Part of a small language model's weights: 6559 steps.
MLP neurons of a small language model. Each row is named by its layer, matrix (gate and up: input weights) and neuron, and shows model dimensions 128-255. Each number is 500 + 40 x the weight over its row's rms, rounded and kept within 0 to 999. Numbers have three digits each. A neuron's up and down rows have the sign that makes its largest values positive.
A block is one neuron, or neurons of one layer that tend to fire together. Before each block is what it responds to, as a language model described it from the Wikipedia text at the highest values.

Responds to: Clause-joining "and" after comma. Conjunction "and" right after a comma that ends a full clause, opening a new clause or final list item, e.g. "was declining, and"; weaker on other connectives and word fragments.
L5.gate75:473495436490528544482503483467547436491535483458492481537527504530436503491450526499475527433548514541484564515535458432473554533489595538520482501445522463516448521493537554527476552538496541478508500520453543456487468536441534480509555519513498611519538428497521539533506490479562477542488510484578526526506499558602505582519551502524525529495479475532499495385494450482505553501446
L5.up75:520534499470471454505641525437501578494500556491518483514413440504516504521535505488473481402480484498493523499489561432459512492495506518542445465502462556465434583548485505497584550513470479436527504459474498496488549549459424415608511481488505513526494473458456519467465514543490503498368496523470473476470499432465504502495492560501533470505506542535512496534534465477535470535471
L5.gate587:448539520470510469522550462457463516485486526442535576507410485511588438395486574520525523438450480523495496475507487508431582527428492537516557478487630445544414478512499536498476498550514465450517612442523529469495463467551558474557559488464504526489446428553486443616488549473565533444471557527481462516537500466537450500543505477446529476422580493516460499463491398488551479482474
L5.up587:480557527442509515461517488573473409501498503461479482444417525482507532490525560453454548472514454564476519471508529496433447505350465579488549489505450535517469475480498488434518515510564524543494575560475531492469496437592540495498525502509459492500474489485514537532508533482559425496465527459485502450541522466541449566499462507458448484457539468435463515520549438488467509535537
L5.gate608:510475480458513560487572503513498475544499455406469541574467443510454554443561432500450458465481484531489498533478549495447532555434502445544488506467529435520514490453534558492499505457512486457522454510493510457551480543491501482530594529484510483547494432510483521577482433467543510479459530520516489522504457457523478516423449426441467558473575560451505423457470491446515433504470
L5.up608:468521569515515579451542486472461487474521442475497489485425479495563599486407501521500466624498488487513479569492471432514499464500562474462550488495511489467484471422449472541518436470515566540475455500419452535564533516529481531506531511563525467554513512431494469492424516463521506491447515458501474497469459501547490487466405471519455429512575461462478447466580526460538498532519
L5.gate689:481582566459514574493575504525514570507528421494546541508457438485454473461500511521508472459499524586489523530487507419461444511423553488382468496470553491515455525562481555528460480529530457520454473541478501470457484463490495476499473500450509532534500481541505524502444524461497513527496484477519520545499451534461452529528491491533478537416491455554517523546461495500399573475466
L5.up689:492550551476485536461534488544535509491498482484591537524474571483612456483490516505490501518457510543412415514469494476484514507475534515425458486443521507525462461504465504553508536455543485569515482476502478499493535529523455551542453489448480589459529552481524538552437518503500493462478483530499498524554443494482528530486494451496540530501507474493565535486470468550498548469443

Responds to: Infobox field separators. Colons and table pipes just after a field label in infoboxes and stat tables, before the value: Density:, Elevation:, Running time:.
L8.gate0:537507494421515552491529502512466520524491458479535472531430450546552529532487494524473463456461518501519512530496520595516505542466434445510462481506537497495526490457476475451427506457506424515550537556534474419448495504534563475463504463443486514517508474481532534597523497571534533465552550530450465535472587474519546479467534455575572396547491502517588465511437523534540424485483
L8.up0:487534539520527554567529469479506519557508489426454488452464460452430572500501503502439503542450513527492540569454430550511512454549493458466471474542479469507506499441491504469459519436512439487542496515503453511511548483481510477500466497460458494437572514540427464463506432495543506465439506537463432455467525543481564595577567520474507478522550515441587555528539504434476479493558
L8.gate78:555464494511471429517479489497492499475558521519489565472502484553520471534499497547477527469437515509422477524513546465458552567521544393483475479466571487506580503424537510500430509466550458592474504537443536517462536487485496463483496556445495504577514567553473530554547509520466503493479421503553447505483504447476465458535438487512521489476491565460542444572454537463448492552480
L8.up78:483545450450562449523455519489525488459525471484423486534441493522549463421518523457545542499538555575521485454507502488435477455492529477545484541411478409511470527426568545510492521556523549549525530527414568558463490434480527549462449457425522510504470495509506536519559534431477488554531476458503494459528512525455507491482521474524470518423504557540519538540514590424488528537512
L8.gate134:558481425542514522521534501534516492492529557581489510541436578536482506487562512575475471519589503555557449487493548477512531524446469465425471487437608521532516511494486495531506511511455492534535552471545567423432514553504449527529524524513550469554497539561476511478544507465519510542428495550452463501499509520476510416521579534516523499480597536504424488547535440579515485499524
L8.up134:508497419526493482548506529490480483510487424541522508532421567491471443448433505487492486475416517426568529500521521518501524455469423499513572563462585548476482520557459626547527518543556518496568494498525481523518435451517539494452546553515500471505502512470539482411532484519513515501508438493521547493449554445508435493516427455503504480530445485470544496474536538468552512513513
L8.gate173:507467431473540538480471479553530449500539514456512521484527536493494475482600495509475545518465554553456521493449523525491535535469549482487491507503525525446488582453488485419518511549440442547533506541500435534526483426510523471517526533513457447469505521454522464548512449545507475501496548476462503530354515461515473460551534487517480457563564500520524442547385510513511492474494
L8.up173:513432521476549492476436519536484501415500480478517500465519527501549534515510509478466381526486496513532464530482488528507482499565541542441555492553523425550485521497524474425461475516502529517532548566500545484523509433449536527514457427549524559536527544534476482505484531436550510543458483537540462555520490449461429518522565529550492494541425496508557528471525491408495617527535
L8.gate179:484501441493484536496506483481443528442486426556476584507522493540561441536475466522486469527510558560476532534497543499545575447476481488470531473427495532430467482499508488402473486522474534536427525509499483459533481453507475492492448476501406428520541542473566569542520577456470548499532499547534483456452555518506514490552534486527484490519532526481579504552470447484433457486498
L8.up179:524473453468577466520486469536534513535514489533463531506543535454482443519456460464507464577446478509544440536554513553493444499552629446500514476492502493510488550461540530525516502479475475557466510511458531600495511466460552541510501482487407424553510571507474518470482576505510539454564498529509506481421602546513477489552498522485478488518509538511584558552494502492498533484442
L8.gate245:540522573473581517455452454428523482506487531478486473541421557492511475497562446513502479384466533497482506499452459564527510535525476464468575543512496471425479492402508511474510424477483535500413511520512499491425510500474574497509417529548482438494515516467529521613503527478484456519510489458520468489493465495448541470502526519565545451444417427501508512586496498554543462591433
L8.up245:514566460473540500474507483425493544489461443486553575455539451516481567509513540502435570493542451497529507556516482446532551488471481433506429516455443526465549419481560448500565484512512557469457495455478508417496533585495490549499555501434504452484485433441522463476499492503514535510473513485543544457441412514433490502525545436513565436536501524526471420498504467538504471594470
L8.gate250:453496446466601559502430466433564539379472457446471512448601580485521505491474486425506547472492514506497510535479505480516523501501519514414501512482446481397470494522410506500420494433532489532494561515460542528529495415454470523526467562497485478545543450499546536550473469520478577475519516519425438484478508472510509559497500486443553554525492476524518491448501475527500452466484
L8.up250:468472505478496495504521468445502503396460453472508526481496501497526455593513461460440466496523515462515460534472546523563523428457503396553521512498496447460490444435461512533485517500512462495548495519524495495496493584530493429524520468459436468521418524522535568490525462513477563473484508500553556556522479502541455507441575468449494512488489499476513471564548507525493512519472
L8.gate335:501451460455460590501474483525576522515447478434448418505493521445504537509496434508461531457471501524546597525465511490452505529630479473512526418516521511511583562415491510415450432520511514548484504505489530500529497491515518472532486522481483483438516522542536537575506459403535535587471504462515460482464513489546512508503476458541591425530474407442561507499527517439545475481438
L8.up335:558462524531492506562511520562521483506530562492500510468488447499501543508506475496521500527447495550442496586484499491501537531451448445535511492531525449469488484477507498452460463437569529455508514478557550511532464499556449458509543555578508555465484476538534503533483512485477485513486571482495467555492512567471518511440510474516501574467510553519582513441503478563467485530490
L8.gate361:545525449518470588492525474467487470473569556442478451546479492493507548504418520496498446534437532466561401521486505483460528477505510515482524457519482502500430433429502524473460499471560385595490447557503515464491509482534529523424546505470492555558536479462572476505447354478531508475496552498486479498507497491526566472492512505545509469488470531532528489529460490495497470434526
L8.up361:496512479460501476555485503464520497444442593458591533570568504482494512501435525499543535500605511505465483500508525498550519441516583423466461567540490502502582529492454507475481445444432466539427513545402510493533469502519502504522562542457553473506536452519460491534501517512528523567511517431520459500379464483494548439402477493454529422521485441464555477496541450494510487530448
L8.gate378:496467525514494517529486487500495481494485442509422509475518456555489466545442473518471420522543525539548566537492507438556538503499533414478459530470596516504585439468454458487467517490464557516490513468447497453468482513451502506476419445501462488501506446501502518594520521401528522513516537634487480516482588503549484414521502504618469489516517431447444485558506492524492525528495
L8.up378:535563546494527492473457475480419498511538510421465511436573386497518524463431480462506436494540560483523496531445425511508481478462584502532496491417564503566556432573536454525490478468501430568523537505530511502508500417537456510450445553500480420583530492516480437469496480553553565544483506432504476517597471493560481467543516538499466512490495515499566529469548509505466457513518
L8.gate444:483539466535488456472477506475486522423485466525460537446455485488492464572503505478518497415527556537534452472445522585514543490542519512510500502477544498490481524521384481536560536498448533478481561492491510575568510455506579513498433540470462457530608428471482535522499485499471509472504574523498466485483545492561545518488435450539529512457524469561489498448479561663440456449498
L8.up444:462528515556447509415490494470493464436521505537385551421550525459510502586504504559532442519461583498523481507476498496484546520442478453496537508485495485480473504486520524520529541542479528562515557456499433496550523462466496521494510454441477510445562480472546464502424489444527483490446496475570486456541508518572491468476476502513548489532579427489532439500463416511517505487532
L8.gate470:554468497555495495472484488485446522498509545506510520529476538479510579511486539495507464533523480515539518484445562521469620483543579505513503487435541534499469479569444438513485553470454492511662508576484434453503473485477467460499535472555464484528448564574536465546492455536510554552482460541551436580497479477510519482570505470500463477530461482490555522553494515590524466434496
L8.up470:533515504492466445489461524487482472521488548499519457492443494505507502464452544511484560456483517445496494535568523488468441479469414455513495498540589502534490456517480511443494470536518478499472549551519543526504431536610489438507492452511531536382540478540471510476543558512428584476513491516511468478437536513509580481474487521528445519518544466536437509578592537489524407489489
L8.gate486:533524484464506551427497503414522492478544453443446438540502529509481431485506443544451479487490530522510482530490580472497540584518475445525514565499506499464554496472487492467458475484437466480465563497517463472512458491427566418497441501531450553545618466506528518577437512562572494501577488473476511516460490548538511492498520570503510461489522542487551471510484476477499498468534
L8.up486:555517536539482467429558498483483471395491530550547555531510582507525499516436494487478454509482454446520446474506445566451467485519574414527520525520539459506481396536514521506457524471517446482499515528477517489594572487484469496532468505507443550517537480501506494496501527497527535486380486508492500584473508485518482516433536477507507450486445504584544547519490505505542430485530
L8.gate655:554433555514440436549573494547446486496478571513518489542441522466459533513537515514494473399440461565495486488425526545474551465540491468472503500449522463488499533495530482460477509542509473520539528523580443458578464402517452478529445482507466470487510504600491497518450477502474507512464484451514494529527484512503493454555518426565489497459466596508523495543496483483471502538547
L8.up655:592506572559552463533494476496510575501527514525571582503492533473509498501533507492436504491492530480528510430465442528490436551468450497502515518505494409492462506508544511558551497491448465533485499550523487453512491529534502469495450518494548549418479493470493519492466465486550498518553522501533461466489391468476395496516574500542543458494427495499500514489499562579496501510582
L8.gate683:514497571489520549515470506552537448434539406552491527544529522591506495457502454523480513483552483441498468433469460532574494566504496455452526533459498479487573531530499496469471483523436512542505598524480505563559404491510562487481450541475493439404553497526484510559496523449507490541540561512549465479445536430527453445539495450483519439496488503506467425497429452545531554578526
L8.up683:539395488419581438550491484493516539456513435499489526480518527541569534478487468519501534539394457521530455500498494532504507510545450485481543511510498542462471515538469461542522477490525549551476556418474481466549504528606482452499479511545521528533487438493528509480475547553492508490612437470503517492577535463495448442452488448461540494549460500465631490460563485580441546499479
L8.gate701:492537492525524544490552479519589490515516509589572605528482477513512506501578502570498500525559584492536497461469526482486532599516462485485453498522456581483517540495508519414492411497521542500474478459469540502499432541499520473504452458463469494527523494555504533467528538523433544499544521554446401487475498527559483485481539504475482502557452486476488529431501463534512509461472
L8.up701:463433479462521506509537506470466514524483496516478432525540458461468470509542487525440517524488549521559477537498480544425461486534584461503493501457562545503502466525523429522484474556504534434499562497469518520487446497505513510509482475473480520434468511497436499487617601446488488557538470535517463511431583481465431463507489509511476426525486486492509486429522551546561488481465

Responds to: Infobox field colons. Colons ending a field name in infobox-style "- Field: value" lists, like Position:, Species:, Genres:; weaker on "and" joining nouns and mid-word pieces.
L5.gate62:496514530456477512484547478502527551468505509474569501489491586492483460488473449460530526492534481441548490486480541552497515460535496536463471541437580535529467441457560584478515475529463472499507488491473494523501482507463509480509498458560490524476464596435478566481563476547466434498512466565520440431519549531509513522538481500582508539536496527504469455555571487519489393449450
L5.up62:549488471467501474582496471477502499411465492477479478489562554485490543452429510476465435498535452545550533463523537511494480631488526512505547500446515436478495471499529536514518555443522529542514426539547545457466526482496522525483443403593474421562607536479444427503518503546467488501533564477536505459455505449470475426463554528404467514574513522540509538503432465524463503508449
L5.gate254:486539448466491447522441474519555526461500482474519496509445512538494477431463519498441458525451517514468508579460548444448458567403460534497512495486569582485500422540480512433533545568475486502519545464508521421514517527548603471492483456520437429476543544491487498518457547500446527496479678490450479480534482549506540469521483506534465526572508476559514579557470441473530526485486
L5.up254:530538490485425484501507518470552511502521487514479584465470551498455413539500493513531509479462534520503518568507443610487459446454480474477472483507505482446512490454503484457489554478545444462539527522594449496487510503516551561488482479477466536494524481421536525466581513473502552431451541468494478505466536560383477480399494483468540484472509504469502443550530502527536479474475
L5.gate255:476456423442507530506449471522558523488485569527485536547507589530487468515529474508573536549472534516451554532487570514503487491482552530481437550486527541501522515476520516438484514553523449513529534450565447485522425476407585485541492557507472466414484462480467418460618450520516511485473471520503424504589574590468490526492568484502474460562488499549536434508426450524491508528489
L5.up255:449573464508497486504490530455529503433452505511492459518438486441468486539544517493516536439487482498429482490491539466483538451377582512499450511409492496426518530523463435435503516573481467467489484486472486479479568515512514456458474566462482503488465468535567454516461521506488445502467535571486507442505523481471474533516536493549505543475484479471469482521481483526571462518543
L5.gate332:522515487481519565467453480510540477500612481510456460519526597512503415507508487499455489490519508508457512448519568522514522483392566524502488498431541483477519513461440505456421539548505456549494512450539549446446524514486475519487465516512484444497474482497480527514548500485484493567521480528460474513514497481454530437480480524513561474555494531447523426503468418465514459439511
L5.up332:474525538434527500475505453569530479502437503542438503512506555468478505472477446524513527540522501550447466448453543525473448491485550438461477444446525487457608570454462561409555560451471470508479472479439529471455473510426506505513478465552538447529558592407426502508516546526491484543491483505572472422531535468408459545499521520478538469546501450519466461540535516489514439511527

Responds to: Clause-joining conjunctions. Conjunctions and clause-openers, mostly "and" after a comma, also but, so, since, while, though, that start a new clause.
L8.gate9:493501532514469487496568464504540520536525448442407500491532521476505506510465446522472532507432540437625440522525516572455447548517518587540460456513504412482385450466537517491480506518523529482529505414501574493512473471472470504487572533513505562505512468519576472503476500491527527500493519483503405486492588493566615493562483512494527500502532542518492482469468524522491468450520
L8.up9:488531445476376545381531486485468488417506457446551578504558464495451584525470549479552502490510558403469435458500471439548499514482579503498456507471502525473459426524486556463539553496569544549484565477477498517469572427487493495550497492541516456393509528490517529528467490456555471516565469449484516496485521512475530495496442521582500461442494470515491489429497546512499500486460
L8.gate37:525516498522439492439502458450529627448538465494517496565525506472523595472563489513469498477501494593552510499449468474495575418499467573452428505446538518437474515558486470434576464492569490553535461490521487498476488406547518478523487545474487531540498491480521469478481505496422453435435437482482539495536516479466491541488487490548546491522464530493501516581498527572461460483406
L8.up37:500537489570491576451539489495523467422480531500457542562438514501404521499486554410464517538505481580488515523451544490512557471437576517486498435490504493503502539546474468449551434472561522454496443497552431486469525508475476484563646442477539497507500493459409478531530470491501482553479475474514531559487479543516545524489502524472496431430504486437474472534577529491439487490465
L8.gate73:484494507489455545508480474529515466537555472481513484499508543573511442521524450521429558512436532488539472482488527446459525474486450527493445461449430469504505455508419576521452554544539447480533507469465468549529536506541471515525493432464476557501535585489470497496548520430498505516540542506459545556466557469501502500564523486562515516558468426513569552451507488491444461411457
L8.up73:583574451598527469474568496466509463461552479571521463567411521500488547511487577508491465461507527474416485536518472484514491448586527494536467558547484528511483463538533492478541514571539490522460510526504511507506493514487518533498503486471541444506496498576513514518535485450477557472437460502533531447479452476434483499434590426512449459539422471484536499484517523471522500436438
L8.gate164:495452496535473520424523474504516458497506470471475556556503513486480453492605514515439448460561494553453440511534465474490549496484552441517474538419547528495562505445470442482565493507477409461526515534470499496538460433549473465525502431459463530463503478517440455551461506561449488499472544547586447535511472440501458490534531560463488431581503565537445517528415451465429486499488
L8.up164:476567491595508558565493489463529503487538473538423508549531540416530530495521438519585519546505512549471454498515543492528491486496565485516485544475537462564456521381516440447492517496534547464537471442425490487463480499503457454502430444452503495421533515473496402487495430536491504497533491548467425513549493495538483439462542578456521448486495519514448459470542489521469435503533
L8.gate203:460490468514498534478493486473540484434564579568496464517492510536486455509483565479448530482547581516524559510440494503428475509489502492473473510523451481475489539492492473440551513525565419453479483500589430535533483489497576541520466495431462521527596534613476471482515462505498500532499552503484495544551537522520475521448457462489489548511497499481579557456533469484461446563514
L8.up203:537573501509455489473522526478589500508503560457527541613444534543541506449504485493489470486531505509491446479491567500517504508543496524448419448486506535546474536561465437452533451592500488560521537457521500495506473561533515530543511453480528509402485498418444570498578504460456531467508513562533491479436534510458478446408465465455514492535569489483499501513528536476477494456456
L8.gate257:476517457491538530466472502428507509430512495536524447462574492525527512509456539475490505536540451470496487431484500536524571489521509577425478498562487548503512560520456522502492455462565517563484507554468497507550512436578482501524436442487484431483509542481515494475473505566516549504498493487473444477508490523512530512445565482557541545510521504481536541519477473532485547498456
L8.up257:524434503455476494451479468528485488438548538506460500553510513543569518473537498499476415583547453461551456485538487463459472528490488546580508483483495529528531474480413456448487496539575579503505544493428485460475526487495443442522540438432471472458536472503497487514508501445543525489469449555439466522573503503492548567551515517554497475448508508492572475515509476534563579507476
L8.gate270:535479431513454521511498429479459524490462524441517454481512482575566555501487497495479506563522400429517478508490538538493485530504476555550527449512483485525549550491503505487497586469525503520552573559522483509574447543501521508511518454431526501547536539467535529502519465447503480507485488522496354503516501487556497518463529493493544593540478457539529549485443480481478479425502
L8.up270:484538432530519489544548507468533468475543444525445478515543535503490501445477556471559510486489479505520477546457555473507448495528528473478581584507449452500446500525543505517409485493519442518494543519503482475507549553430526532466480544503571495551594533535474486534511463506487579403506518540493434494540457541521467502468469432508476456502522461523592464485541558525508530488594
L8.gate343:563504545485504466503491484491569490490514471386499518506511565512489550452496496555528456573560496494501465500520523482551470531441456580569539511477508507487582571468518493435500489473549461493528463511479557503472514452470507510496494486471490534570613537433448469531475471498495540536516501460485478538445468526492467514557518471456485530460498514452496555434458466525459486482500
L8.up343:508456509451508547420541500512547504562488604441562541472412520481461549519448474472467468506527445569520534464447520453563535544551503518532493391543502473529479477461445493388526474489554525495528566462560475535496509560457462501547455532483470509556515478463510502505446557440509523536451464493512447511469554500579538473502507537458513481549496538488549478478482518486494498509512
L8.gate354:510501455596506458549533483529575488453479445458487421518536479516493458469461475538519533470470472478468472612481562438500474474493510519478547507525488589463483485511500526512480507495526471499444524503563515485495427415493459585463499432519513479590515511551524495463551468524466449449478427523457434437532528489578487470503520474398515563550512558512430552486470531473508493548514
L8.up354:519556543507553503521517490527477452499457593448522428525520564528513443528487452488444506513514486487434469543491462444519486443504476569454479569482462482477499546530496481480479546517541511478456539512576478466422455505565508489562558579438552454503531564507517491580472445516455511471374428513504475543500481466450548564548516459468491505507496475520451544482553510490521490522483
L8.gate395:535565480484527489494477463456510564451497568527426591448512538466477424448499520461452525473518498506516493535438511520501446497460506493530450509454504485441476392527467445537529432506496418492438527485468485539501532426504558495493405536480484506524575512544486390473493480499500493490499443483522545527485527541544524514496524504495498520518514447488490462491470506542479499465511
L8.up395:487546474571493513518500532492501521497490592473478505460556545525501413475505486530564455551521452404454481534533584487488478501538487520444490501519490515516505427549456420578508548464417458492538467526469568491582526509529470521486425490433536496515504535523497534438452475447496469498522509481531466505504453560468458485541567500466512507526527453493458538389449510495517552475555
L8.gate436:592576492445536557515546446424553505518523489596470531597437551484555414498515477491470487466473378509563478485491485556527503471442503531414499447465549513448450435557489573542551395406600482537482469515472454449504580476493537546436473454482488471532545523538499498544555530462563453473487541537494499501454506615594507510480513511488442536467509487510539507425441493556466507476506
L8.up436:457475482535523526493570492511534446505539532458427515501493567457481515568474502543464536475482510528530502553476430543526440505485498580442492483551494467385498441522506497466519441503546492537554464495458507530515479508497537487457500434425569496507446513503492516494506504435506464504567525460542481553501485526490509480482474495589433574524476459539439528534490476545486504513528
L8.gate506:528411425415505522531523498548444534495585490548503461525472583485567480475506511525515461536512521518568511498514568493509523517547496479497475529434497548489444531478494508478462494533562540581534484475474533515521467438513490512576477425536471494494570493504483481505529502470514520460524502563527471552506495490447427440467448445459489476553565541511519490461520455497447481488569
L8.up506:476461526425499459535588500511500508478482478509437463490483549498535502456458401536489581499558513484399496548531375503422483509532514541538472506502502584488552525534520526530489512541437597479493547448548504462470475450550453623527491459501484496484606496523541497459515485529504459543454503439592486474544521570508528553546573542495533530458482501532495449502516484505462545520436
L8.gate567:496603453501477553539452490493574559537512491473512555502465448505504509482441572488487481492518498551502500552490547515529502478486529601484470473455515515460519476507451485462544535640547482486585554445539546511491531490489486484525477483455415469506541502480458477496533492363498491505473537472589521500618557478524523544505528498563531514484523471407512518455546560493464537425492
L8.up567:459536494490533534495573502531527446461504481490535502514536477591543472527510446480447486505479463532535491523441480478549566453520628499554467461485477478543481485452445554474596520580489484521461559508473467481525538520522490496494537494486520525532497554521480498451497508487522606504502474545554563524517531555485506514534559514499522572532448554522529530439515479461418434531491
L8.gate579:509504464492481532481530442453527541433559542510475501536500490504523532477557517550478474465486502533548490482461468524525617495491512556421498513441545443429509543477458487484511477515537489600471574446546511448437533428535531465530478448412478516489533525465564511493560515444453479564480489525538477481520568520560483520517489483461516524545481503480566506516485445480467592453442
L8.up579:419537506548561488414484571459503504526492500516488548543555473504541532468501467537506457484446523528495496573581509529500497480521504536535474445463569434515481501504481490494437535531498537523455462490583542511470509479510532463514413510476495509440465535454540530464548531439482534500469438510529489483471565461488520481437509493400498493496437502498573457539530465496546523514569
L8.gate591:507526447539560526485529504498435496543502546460498507605517561554490483527462509493508487584500446488458514585525471504554549488490524585468459525445485518449470484487505509459525534582544529505501545491519465495492547474441523523487474416471513458534526475475495491512523469490406480496439496561575421504515474482524555540491519411469506507553566475544448532441478482501483555410507
L8.up591:545587491484477493484551542485506525485515469526523471506486461515533510556476444525454551498470487467515483526479490459471482431472527557460494530481553506497587536488469483420505476536528517483435540479577493453489446519522498583512455529470439413405605542497495483568499526508434526497478502509534507615484508581524473515547574580498500502524501534474435474514579555485536548495513
L8.gate664:482554426510550598473503489479529518452494474561507477482477446531472430507455533432473451515421441464562449512509649538471524554468514572541510467501492477454546469470478526532397569536505437464547528542509462477500533454473561476559465565522522557459496512495497498451529542591494479423526461564506529502550507538468429483492478482502550493456518536493556480484502566494495504522499
L8.up664:502458593464483472495493485402552488505456547486409453455471488566521405503487497484555495458472412442486467465494587431480552489452481544476464546524517493491508522486437502519533457412524519509473526459501425546499526503543476498549464608519531457496523479489493526473437501526487521476544491478515488513548498505491541455549526479499457480515473505515482525531410426495451546507545

Responds to: Coordinating "and" token. The conjunction "and" (sometimes "or") joining clauses, verb phrases or list items mid-sentence, often after a comma, as in "when aroused, and while" and "Natasha Bedingfield, and John Legend".
L3.gate401:487482505519523496527570529525453449544471514546464495458474491511483496527490432506467493507464459461558466519506522467545489589452533491487465513448431486477493482503515478500488528535517469560436486483514500440668528515544517537532490565478515533452487474586487455515457451508550462547483482509465485531518464552593534449500489510547445520513470475579529557553528564402493482508473
L3.up401:493544542502528531511536483408558463525419479446466461531514455411468584522472436496487443526523525506572527502506517492489499482488552470524501430510512396456405560476516443473453480504556556476487535511505451451551565512572474479542471556496546465479512501531450476514415504508443496561491496465458435491540417506554542513546519549530497495487450439475471522503548484490580454476517

Responds to: Mid-word pieces in field labels. Continuation pieces that finish a word split after its first letters, mostly infobox labels and table headers like L-ength, T-urnout, Se-ason, Pop-ulation, and also in prose (p-erson, vi-ew).
L3.gate397:573463551508523510515439451555531457524513477474491513484474475485466430501478481498568571485494544563510535507498494489475459481524528463462500477528547492510491526477495497492481479509480491475488543492489425425513480490465601572502498483533495460524539516491568544523467469462520525513576491491566491541485520482529452438533539575412527531470448465434475513496465530439566517527513
L3.up397:533477507514555472495516504461499513485477513514462524425569448533498532458465397504510487514514567526493533528452534540475416494563588531503500503512464488484533492515442451479540514486469474477590473496525394542562502485505528499435531552550400509513459447477506473533446514471514573532448452531503468515516467534535517567525542520406459521446523433468463504519490457583376525458480